python train.py --hidden_size=768 --hidden_act="swiglu" --rope_theta=500000.0 --attn_scale=0.125 --init_std_up=0.0142 --init_std_down=0.0 --learning_rate=0.000821 --beta1=0.9 --warmup_steps=565 --doc_mask=false --max_steps=9240
MLP neurons of a small language model. Each row is named by its layer, matrix (gate and up: input weights) and neuron, and shows model dimensions 80-207. Each number is 128 + 24 x the weight over its row's rms, rounded and kept within 0 to 255. Numbers have three digits each. A neuron's up and down rows have the sign that makes its largest values positive.
A block is one neuron, or neurons of one layer that tend to fire together. After each block is what it responds to, as a language model described it from the Wikipedia text at the highest values.

L3.gate125:136127166099110108147102174117123120139129091159163131174127159110154130142127121137142154121122144146119086157120101101123105081123100161157118132099132144113098113123085060100159142140146133137139093129138127145139096173140128152112126170128145148152136148066150174121070112138078140085122107108118129149134157170133172111159120148163127116134125101120098123113168100136133143108099
L3.up125:107177141127133108113103105127105140143136118122108127150182107113124117130110142127136120096146131146105132092163125156133123180137121081096143111104150111152156090096189114120124126134124065141155065149132096095145121145133082161102127087128131127129116072096122139158127097113138144122099093145152133068106117164105097119151111127127144123116132136155164143122140132088140140110106
L3.gate704:156147137108119134123122167166138133156103121104125128168132135170102100137167137131164135145134129148135099152144110125101101147115082170019122190107139122133128165104095117154121179164130106147141129098090144110166134086188112135093138092130148097119055105135115107131038133113121178078133146170129149108110109119116129114134181122143157137140109128134136137111117126102116166091150
L3.up704:095149148157159143175113109111136098079135124106180144141122112170131108091114137140141096140141122104104131121144121133104142159125120109155169111149122112096123108110140143096096114132168152144116145112135150139139136170099142125136127148132093156144128128092116121131140108171138106127099144104121126130139140131149139167154124107156132137146139087162098144091148128117136122125161
Description: Words right after "after", "during", or "for" that begin a time span or event, such as "After several years", "after a few months", "during the reign".

L3.gate1135:156158100127112103096117106076129118116136097120157105130149119065124114092134093110114108113130129147088146142163129137130131159109159095121174132158124160128175133170120083132166131120156117117158125101123096104110125115088153116138156093124132126086126144118148130085155109124111087156135124161144144141101144110095108168174099151156123104094130102139148146118123099134153077121157
L3.up1135:120121133094089123123103089111111148118174113128152125096151119142139161098116129135135168135137129125074130120126152148146140132133087112141129129140131142159168135175150146113128138109143121119132139094154136138110103163139108142083127136139114120106108116143131107125107090092142119146097138146171124133100107151126108182145127124148115117147125135141097157131122107201136122131136
L3.gate2237:176164149131156134142123148117114159118157143147141137118143070148168145130124161104090081065175117134112138136154079169081146137119129123117119118147095150123125139124144141172153123121112089132140123106145135092148122106144111119100096136158105106084138080094120145126139121108094127154122115105129084119122096131083076113130118099115096147076132125160161182124125130138152082154084
L3.up2237:118123144166148147132125110137103111129127156169150120127090123104147132139115113099088088113096129115068107159126106115153099151109127125147130093194131168124115126103104126169125123094138099088153106100132150119091134143131114147154147163115152132087122144144125122127148155139106137106122094102111124174146168110125153143108107153056135128135123126137084138150110133138137124139074
Description: Fires on de, di, du meaning "of" inside French, Italian or Spanish names and titles (Opéra de Montréal, Arena di Verona); weaker on scattered word fragments and table separators.

L5.gate498:106131136125128077101152107112129136106110110125117141132129093144120133129112098166069104099138148092116103129101057142129131145152155137140147157111141107111113118179126128126184106141129126104140094095142132134118155123126135127134186117149163086137134081115144111147168151140115090141102137152167146167147165106097170155149090116122103154129130150114116136142096104135121122168168
L5.up498:187161114121149128134128153150124136151124141142063130126163128125161163144106118140076079161123138176153119108098139087137114123133144128106165129182127154148103131080171164101125080136100138124138116097122136135152135173130157108138143133144112131085151133110078116113101117131138153126123104103117128139160129137099116103099107116115115099120131129144140153143122111110156145141121
L5.gate507:155115129146155155120145135129129148119125131075111157146148066141130078139091148152131115092105131147131171152152099131131160134110120106134147115152120101069137077103107093182142100135079079169116077140139101129125130131149116077149151071129129133149097145113123130089114150124116139138122117147174160141107157160086126117127135109129153174132158168119141133149098126151147112144106
L5.up507:149165138128169155147129081137124132124130138101124099106149097107147159129106129117072141144129138133157162106104167161145137129098074154118171106097111122138134110120140231148134139137151102151114125102166126126152140118076125160127093129149137110152081120141111107129123118135127115137154103153094119170120129078118120117135138110131088119127140130128119131132079110157094101159166
L5.gate654:095123118111126131116102112109147132104107139132105076130140129144160128118106126123130129088160129071115151146162151157112166138084116094152127128148087102105056176131132154127121142120180092186116152156119099120128117150082113136160180129144155084145134075151130144132091150116112100126125097131117123122104162123143136136132121119141138127117165161131110109116086154154171114156155
L5.up654:170164086130152090147137129110159092095155148124101125082111137135142136141122139143092104126122154092099157165142129176120146119122113123165147104197089074123082147115148120187163136135153110141128162124159120112138143169118143139133136141121182130176137073122149127132121149120148144178141114127149111152079156118147147132133141120147136156082144153114097150109073147161154121165153
L5.gate735:084127127159126132085119106172122138149073132137129147132121110157092136135147133129118086139156146137079180139103120122068138116153093140113174085148124140125143134142112084110166126136118149115156157079137084126151102111139173126091152098128109124095119108129122145109123134104124152132109105139150134118103140109102128168118142099133128109107140123111129121167088151139140152135153
L5.up735:151135090121123113132107117102086170108120104088128147123147074118103138114132121120134127136144146146126184148108098136125143119120109131103123125173053111082118086136123080182112132103146103137133144169106110162130133126126133136120107121118095165179113163162108129118130112112106157116082113141159182158128148147138087147120078165125125108129117142104120148109085148124131132113116
L5.gate1179:145128115079156144150137133090147117098109104132085124105155060110173127107115142122116093097159194093113147183161083136143109145114140145140098138119133154123120091166124119149140127130115142150156126100148147124124145114123111131122135140112138137158139181107142180113177093129125118126133159134160126142127143144114132137165092119128159148079107161107097134154091102149115094126108
L5.up1179:108151086140136109130106134122145072149159120128147153133108108111158107135123144114099129125143177076117159159137104134142104175144131165113110129157093063115139158152105164145112138058154145124169161111120127152135161126135147174157115130116144147132150145103143099110099137098158112127096169124122124141131137131133104139168134141136131109160128152148135088138110104213142140146154
L5.gate1303:137142089091152157121177116166133116103124156094146091130143069095133148138131125172108107126133164133130130120137119159134124162133127114134142154116111127122141151151148091160170107107090130157121145155122125102141101141137119131123114089114112151119110155140144122147130123136119137147132116131159151137109152134117114100096088135110153120155150108134141116111106101122144130179152
L5.up1303:127161117131164133122157086117151112083133161111165119134131101108123144156115138175124084087135127104139139117148137144146134159143115144124125159148085160134096125152136111129180115136098125158140124130143127074122133183144136122130115145151125115116098134133116111105150122112099110153152104155122123164085138130135131138146088156160164133114148102102123161143120136122122114177181
L5.gate2004:142108152128151146102147097148099166135109121160100131081141081125167141154105158184085084098143135131156160165091115084127090163130122124142115108136128129122127086129099156128130157127107140105125104124138109147126143142117119171098120145122132101150114085156101110133139127169148135152155110164139110142140170100136111134163087116108166125092081135124135137135098055171132098116102
L5.up2004:158106132104117126045139127151079123130163131144139135062124087136152143133132158141089083081105139146134141163136134102135124126152160080106132098129139140109136119138165103118117119144131088134165117114109125130132139139129106136149123167100141145189145114126143143141211156108158129159158129137111123160124121111171089104136129097153142168141131105154105123133142107134130140157125
L5.gate2722:145128125116118142061119110119127122121112122126097128131123142125079164156119157076102083101127120149154119097114097106128154121151149152130143149117109104091151151141113076141172052142082096125115108117141093160092141129115124120121098085130164147183127117134103116097133152067131117134151095104134170143104145149105123116146113125081127134121139151120100141107101141119171096114130
L5.up2722:160146158126107127134130132138081124144095181142134139159097138126140126142167139128144108079127119131127188147123126157135120165144172112169126111142147112121158160139103110135124142101123100118099116147103154125115105147112124099137155120112143128134113115172098141129152149130105094125157127130094102098089167102138128146158142127118163133152121154138130147096117146146095120144142
Description: Final word pieces and articles inside French, Italian, Spanish or German names and titles in English text, e.g. Compè-res, Académ-ie, Bibliothè-que, d', du.

L3.gate181:105153114128106120163161155104115112154121122144094041100153106129099143107162059111128126133152153153144129139128104140133135159150128140118121136116116128153118156133141168128132104122141091119121126140119103097143120102124087094140084140124130135151103139095092131117140123117118155155091129141137110163169137096118147114157122123141129124102132102128153158148106126121140138155130
L3.up181:174182097145179152145148155097166137148093144186113108150110164140127115119141123133083145089167109143109123131143107127088141142108084103149131129106107119155116101133134125136118137113128134142194159123150135154137123101113115140142161104106112128135120154143154102104142109126118177147121154121158147157140113099106144095126119155169145113112133150135102121119142151136133168148125
L3.gate2198:136137113102125133157136172130143169130113128150079086152126125154131088116114135082104117143145133121126143130126099121120126137141132143110127142133124141096132147124136133124152138135108117105164107110146120140148129132099111106128140099143133126137120137064151156120142129163147147129131174124118140141146134099134106094181096108168151129136117120129119119121120146134165141152115
L3.up2198:105139145137169115152110127137131114155096128178119112121126104118134190165142119127079153104129125137151098151102121140109141152149130132107126133107136125116093131122143132133099124123170179151154111120193110152167119095128133121120118123170124121109130135157099126109119087169115139128088155126119106119192133119120114130094135114125151146121140120164128109157092139110138133195117
Description: Column separators and the first token of the next cell in wiki tables, right after a name or title cell, e.g. "Method Man |", "Duke | G", "Sophie Taylor | England".

L5.gate696:137134103164102162109140145134113115123099135144106138171147114178098086107166121138123128120154141145144106182117100118049162126176127124124116132140113103154139152190170113089148161136109086122143133127140123142109150099117151116102100096155125093113085139111118129156133125082170136109157142153114124129134134137151142119116110137126137121131143166128156135133138148103112129118124
L5.up696:123155108128160102127125178139140148139150100138139129135111115148093114139138115144128136107071134112142157123138116089155129133142134144107107131106128095134116087133106122094148120128112125114128162112136132137129119110134109138132133108089150119133116150136094106128164115125122097090125163132135106124100161159155114133121116098104102084163137136108132179083094132180140097058145
L5.gate987:110178137123133108125130148134179155160149139157135135160133154146131166086115127124160111097093156128134124118108111131152129133119120136128144186124126192176129115113107071111162106141153116096128115130115129121117155107057156131124119161136131098141110139102093146119117153092095103143107122097120143165162144150145148144135116155135146144118143146113146131129099150127109137101103
L5.up987:119151130184152143129126106172123180156126135163123154134141129166151118139122114132133102133120124098159105124089147099147115153192143107106128138155086126118078135138115149115109065134177134081105131129108151136128135154087103146159110109166117091071128150109129081154169140089136102091122084134104077153127139164105062127095102172148137123096118123139176104112131139110165135121133
L5.gate1168:146161183190149116090108129180113163158142099146094120151114177142144133151139071166146127155102155100135089148127128110113166168161143148143121144131123143100147153128139149119150123113102152078103120156074053161143127081120148143132113138163105086168119119185157134090082099146156101085151108126111088143118151114133167090138135091123135135119122127142115122192140180150132118146147
L5.up1168:130120114124096118152090137122094123093126140133155128168116141123122113130143095120121132139147136114141159128166165134149122151150138143147124151118114109119152130138143143115156163106075152132126138139151150073150111127133128108160130147106134104168112109158157140132102120132135126124150134148115159131109112124154179150122129134129122127078138145126098144135115125107110143147082
L5.gate1722:143127106145160094129136095138135144090138122151136081144131121115122146169147101107138131125144116186105123114136142103133130161154156129186131122122157145113139125159103103132114107129149125135158157108079133141106128141103102124098139141136174102122111142172145093114089105144115087135153149131122129074140092137082063123132144146098129154121212152122136109101152154134155143063142
L5.up1722:130131190130168145131087131151091106153092135102107128080088128146135099140171090157129101124121118120085110139137142125112126126151100108101134138091110126126148115098121118109149127167116156082093115109126109134110122087111056124137144118131162120135116110186189111149089085095155118142137133165136125094129143082128144137143128120067108155139157115137123143165110136152113105157121
L5.gate2099:145157118101180104092103113120093106144143147136115073093112124107120130101129103136143147134108142146095094150145150133120114117145126127115101145135133109099184114125190115142136124114130141119101141134144112128153117146124102142133140123134141134125151112150158135155117150180111107143133137130147162145120101164134118157120121151132104114164114148129106120131161103065193167122099
L5.up2099:142139140125122130137131158125079104129107091119136152112168154136128077145115059126111138125154114146145095149170160076096122147172127129151184101124099129108143148105122136116132139126112124087142117127126125139110124091094098107148172134138154112154134158130158137129105123188169122114120137149109101142106143120119133118102130113119153160108133149128154142149103110200117146121112
L5.gate2122:156090132129137105068104103132111122171102108138112123125120116142160157166136123148145131100121132098086134138137094122111134119127136134183130145129092131118149119124137124116115098144146143159160115106180101104118144082121124153155134139144125123103134142119075145116105146126118096100144131159132078106158153135145136160129129108130125123134122143127116148117118114137113131118136
L5.up2122:188136137170113139096129119109128176139179130128156096135111114092159106159164135117130109106127132139137122119143109105109173140171131143115148142148122138116174152181109092157141099162096129090134129141118091106108130115171118163139104094133140131109163110151145162138060140093159111123126142139149131128168107101159122140119140150115141155113112114165133130122145144138083112177150
L5.gate2734:170155145142125167134102131136116166138150103141122151084148137137160132150150137100089150122079143133116103110177128153134114144111138124115112133141153153081124135108141120118144123128147200116114091139158148135133123086153114155154116095087153103131139150114135094115073140103117115128111128126134138121146111137108138108098116115148176148136121150122124098153120138139107135148108
L5.up2734:132169134118119194145111147151163107131125177164126119173136080093121136140150137134132145130125125110127101148130111141148118137109149084132146115050107147126145112153124135098108135107117116096149176151117141082115115131102115155097158147109149152135130117179148128121149131142138152150123110123156106112154139097122119160160141121113139103113128154097091119133099138121131130095104
L5.gate2912:164122122092129133136106142097160198103108126107165121125090132142137145129136128146127128121139146076128121140089130123134180122109189149132126130140105166124125117110111096157142168107167113132112130152124114109095113135115150073150158124178154088142139098157144106063096136127123146132143104171155107163140147124131150133148131126150132137135112136140137105175102165123118110129129
L5.up2912:144138114139151126163141111158195149143139148140110120140093154108125101203161093121117151080120137092152105122079100110123136146127091114118123108101146137118122126118132139126166117114169154110133107106127081128129098151069167140145157129144180101122134084205110122098079116156162157114165099152141159152120161104124142172146113106126111102120097116116142109166070148166118140144116
Description: Separators and connecting words in list entries, table rows and career lines, just before a name, number or rank, e.g. "Hong Kong –", "| T", "promoted to".

L5.gate9:132100133113142127091076136155117128118093157143109146148129127137125169097160156143152104100149147099164107121162159138142115135140145109107135111168105104141104121152128130158149165160128116153144089108140143091130130087117131163144137094099137117132201112127147141105115141146108119117115145126145179137106142164147115162106132086165111112141076091126140128192084085144076166141135
L5.up9:146134131090092109144125115188122134120171103117139132147135134151114135125155169106161055138129129160150164121115081114119134129118081136075158164143122097158141151154126094154071175142127149127173092160138152155142133119168118123099105158158174122173136158152116159109081142105070101095103128133161165145140117098092173147130159143157107142092148139141133118138159123099100106097118
L5.gate356:118112116110140165104087126132123168163089150161123156097121119160202120145096136091154149097098122140155128131115154130123093091110111088136151114109136133174148142119117126124132136149161183182130142115124151105139139136122116105093100115147120122089133152115128171127112101144178140145128092138106138161051117135097114065136104134139126129160129161121123137162147132117142157144142
L5.up356:116112155129136130151106110101131097153144190105142144135145138175109118150163124129081142106122124111113153160115133138142105158112138168131216133120152121107113147095120128101119181093198141119108150121141085115155151118146160089104141153127132127132133147103127168113075132140128159179123139083109107084129132114179141108118108142097127115133142121125150121095091145119124103111125
L5.gate451:120117140126152146130116103098122148142115125149099138136145101146140146131148095099124101082145163132166146134146114114178104175115138123111130144128134142144120110136124122133165147183154154129103144121140112094134159180165181141141162148116146124141159142119141150157103097076133128092097131130122146160130151159152102126147144172129161112073109143111161135169118115154119113116110
L5.up451:121160144098134114114091137108145128118126145153136128150148136115142153156159154146160159123090151147137193154137146170133103125130134111132120143119120104101131134132123165089169138132129146138169149102144139103141153115137137101113122113173086142120091102128160106137058096108127129152167144165137161128128138119176100163123148172151132147086142152141133136119147091141132143118134
L5.gate1402:096133154146166089176112138139209140175122115189131096121122134165106173119164065135136123135121162139080119139126125128135116126135113109129121129123130158183133106106115126146109154133181150137138086132109111150109127148094158132096129134127121101135169101149108138134123149099116116137155125142150134138143132110150164092155143098099081121178102115135120120140121117153145128118151
L5.up1402:160121168141128117132075138134153167184159120122116126105144115161121110117090170115110103092105127158133142121154148120147174109149097132109112090131137141148134088129140110122139097139154107125144112092116124115121131170142145151135158076107113112158108149087129103135104141107127171155127113129111163170134123124119173092173159143140122126145118143094144127156134116135164128098117
L5.gate1443:126161154131161074157152124144120149100120127132132106119111134163106105137089146125113129119148137137153122107114133074153060149127076098165107140137108081134141183130127105134134149160147120156112134116152102146124189132122122132139106128130093105119129120131154103131144166134158182138103147101124181134139147096149089156165131089150112125102144113101139162123112149122125105128089
L5.up1443:158096120177130127128148126176099145125153143142170136133161159164120150129135137106119161088150114089105147123124136109132146143165155143147083136130135141108171159130148138101126091095132148117114123096202134119078122166135151098104125131110116095143160141134162135122125110110126133109101101125142128063160140141137146107130171187117118179145105141102187121129098106163157094140127
L5.gate1606:105139125146120114107115123129118153139081154100161116124147138158156155117142109097152119066100188161138180101113168121135141146170120121133162128136129114132111193145113145107147106110145122157113157139132111078114158123095175089132090128120107124101124107139121125161140136138109117181154109109129176136149136112164150118115152115113107120120139065152113160115122054140150122125106
L5.up1606:163112139100105159141173123152117106123135142081135084125101127120174147121141127065141095100100133136151142160130136135102131098141126108141164110088107153150100124148153150136120176109138143128172150128149096127177117130133164116098105151123136118137158098143109078154159117152119166126122162130114119100082139101149150114104121141095148068149109117140100134101134130109134123084139
L5.gate2021:148091135135135138089151138151123152111085143166104157148142169175136119133148177144178129092141173180103147116109136115140153152126120116086120146122101117167120104109104137163137144068130112129163170156191114158136159143143160108104137107111163147134102159135139077177072162109123102143128135159111109127128130140168094165137115167170148138125160133151142121162106137173146105134130
L5.up2021:167089137123111152125099123137112139162141125134115169116124123136157137111137156119126095116116105106089127075143086144145089165124147127108130120084133071150139121136125154139135123142127156088123129112146118100135158164143159124096148110144135141120158121141138130141077118121103110135133123116108184144135142084094101102126161113147127113161112104128160100123162090134099129102129
L5.gate2710:113120123105154107175138147114166130085101122127070144088157148111102121117119155160096142066126157092130117209127124150103133150133093139132152084100139131140103101104128094160151135130175112130157092096077116097138125131131114154110122099090108149144110094125059117097123141137113150109156146149151140190160138103125105150141116128159122131114157145170149126129104119180123113119139
L5.up2710:156119128128130124184141094096086153144163095149049144094117083128139090143133155126100123133109141085140119153105140130167138161104124079137129129119149109151145117132119165159151139158165165142132108098148170119108091120137155108123137152106141157146095154099078145124160092111151127136148127168170154122172124115143174101140118155118136146097148101125087104136141152167104114122106
Description: Prepositions or words right after career or activity verbs in biographies, just before the organisations, venues or durations involved, such as "worked for", "appeared at international festivals", "roles on", "served … for 12 years".

L2.gate649:137140192105145134123116100100145136167127176172121198130157123134115123121165129128096150119128135145101099123114137131169125097120119134152145139114122118154104115127056118092176162156171115129122113128135129143131112154103114155113183154151134179137133114076078136128127149091165081118101149115141138141172158127163127121138146097146174123161140133090117160100135131178124144100169
L2.up649:133125059115146155074130076082141137151149102125091176119063136100111165143130086105100133107114107141118102165120146146129141069151109146121146114131177098130109201146105185148146128104134144157119121175114147116111114136095105127098103118106164142107182115097182112145115122130147127152132123096126140127123125117118089135126107085132134128155168152111114145122113147093147092105135
L2.gate2902:120127132081078160141190149135148132115143190125096145124156145135145125118113147121109158136125128143167120109127131116149183118098136092160137120141102137144114143159163144124092180177110121097110068114121129129126177173137104096111176108162112153136139134118102118151116102073125125176083132124139091091157098151135127151111138151133148153135163123135138125122121155117142148115131
L2.up2902:118111140101120145139109174158134169098155093086142133107154129137142132102103099140128108137153137100143128156100104120118134117155142134122143161123073139173121085131123166174145111122077103147138167130136158152123165124069118100099092180154132142061102140116140123122111123158147120114152092133134078109132147097119089159125145140144113144108109141105079123165136108151080126142128
L2.gate2991:116125122099158121095115143101155136176106105157136093144153112092155166119149137144139126124130142104123135151128104117134115142100133117115137128111132186106129148149133119110108105144136156087114124092152127119141162148100109100132169143141107147100143117083134130089112119157125149130157172110104178158160140105118150115113130074158150143105093144130113125129079134135148113154100
L2.up2991:127154100115135130136091128065143105118132127126145097124172100126110124145151095148098144115134125117120165109150139149151116113143183111088147113119132155104139131122120094134124127177143145137120146122153123194126118130166105150102070130103118138096144124124145135088083134133109095144118093151140136112164113105138141123096154157134157137123136126147122138117159114142141129126154
L2.gate3040:180178152151144136102094106118123127131119169127120110125129107097146137172085134112091136163142131135091135108111105123134099127114116103147121137150133110154122153117106195116147119129170071137132143108137083139141124104130153135166129164141089126138112126111098133111082071104130150131126128104161129165093141123108167169141114140101135160120107129154150176121108129137120145121147
L2.up3040:113098121104132116097131103141123143099142151117158085139166125129187123115148121094115126108120109148117111113088122147138125127161124136146132103108128109110144147155079110097092174144122126062109104085143133112129139109077074108110143143111126126084137125058112181143120122143161114135121133114125154133112132160110130114160149143175154156098136155113113095145133110150148085125103
Description: Mainly "number of" in "a number of", plus sentence-starting He and auxiliaries has/have after a subject in biographies and band histories, with scattered mid-word fragments.

L2.gate476:134144133101162134093178127120140116101104144139094099080136084117154116129106063097114092119159145112126129150134118098164129156117143138161124106140117128092125126112140124157153184172101125109168133115105098120146091121046104107128146102133086149137097124185139133125129131153148144115129113107142139138101118120139146113193096100100111139101134126160137111097120132134160117134161
L2.up476:069112101156129094084137134153168134090119141124131116121132176159123096171131139102122072120174140143142177113126105135125169122179136161108154153161103103090147149148082105142162132138101093139134130137107119138147138164141177142117138090092145079158153127099144169113143098101095115135145089148108144123127142150127142180110098138148167159073140114127133145114098141108076122112111
L2.gate2233:112142127113137137099146133111154163093091128112127100128157108157150146132111149099085095104143137109119160138149061124149145108157118159130121147137097157107130125139082113135174117160129109071105115135119105123150108147096103083130141127107106164114126146177122129075142128100087131141142098123136111139148143105157125127195093066143120128091130137131133160149110138150130107135079
L2.up2233:118095146094126096128171153124135127126108125094137141135148161127092092111130143113129133122144111113155134154119109128169102128124177140111130124108144095112132097132143110146154138169117085137145135143138075141156092149124143148112155131087127110153123131125117169121137125116111143110154117118132118126089125166128168144122123112171144172092118130138111183157107145117132111100146
L2.gate2365:103120068094123164097170121129112114111121157159125116117145120106101114148126169100080096107159125157146135157134133135143113145151173116151098123115143111105104118138137113159082133135103092088135137152113098132139098097112096091131166163095106103127157158119136123096162156151123118142106114123166106149142124156138094141162108118135165142131113144059133140165126125141098158103082
L2.up2365:111108103116133137086180118163110108114133140148148144143105082138151177157107160106113072083159157117155119118139083114169150145159135148137123156102143138106116156157170118124126145129101136082124061109137111083147104091126115149169123129064112102121124149157133116131141141157122098146142134132125124167154124136172112136137124109169134119115124116126085139135174129166105135139095
L2.gate2649:137115132127119199144120175058127114125158137084125125131140107121101103129150089121117130121177119151136102122174130128174108115117125148143114154130095169110074118188142115135139122155101119134156122112121114102138153152069109162123175117117128146148110151126064143106119122126147135110116150119101102166112117116155100155166128106150141131114120120151115177142120101153129126151115
L2.up2649:126191126120127158099130115130121124159131119102166144155112134130049089138079143133097169150127136119121111121126168141118101137149134124152122092157085060111124125165144092170100152134114095121120121118156181103134130154105146109143119145148075160121115143157129157089154119140138137117121125139135124111128131113148119135162170168084095108113118104120138124141115149139158135140142
Description: Short function words and word pieces inside non-English titles and names, such as der, no, de, des, z(ur), y, in cited works.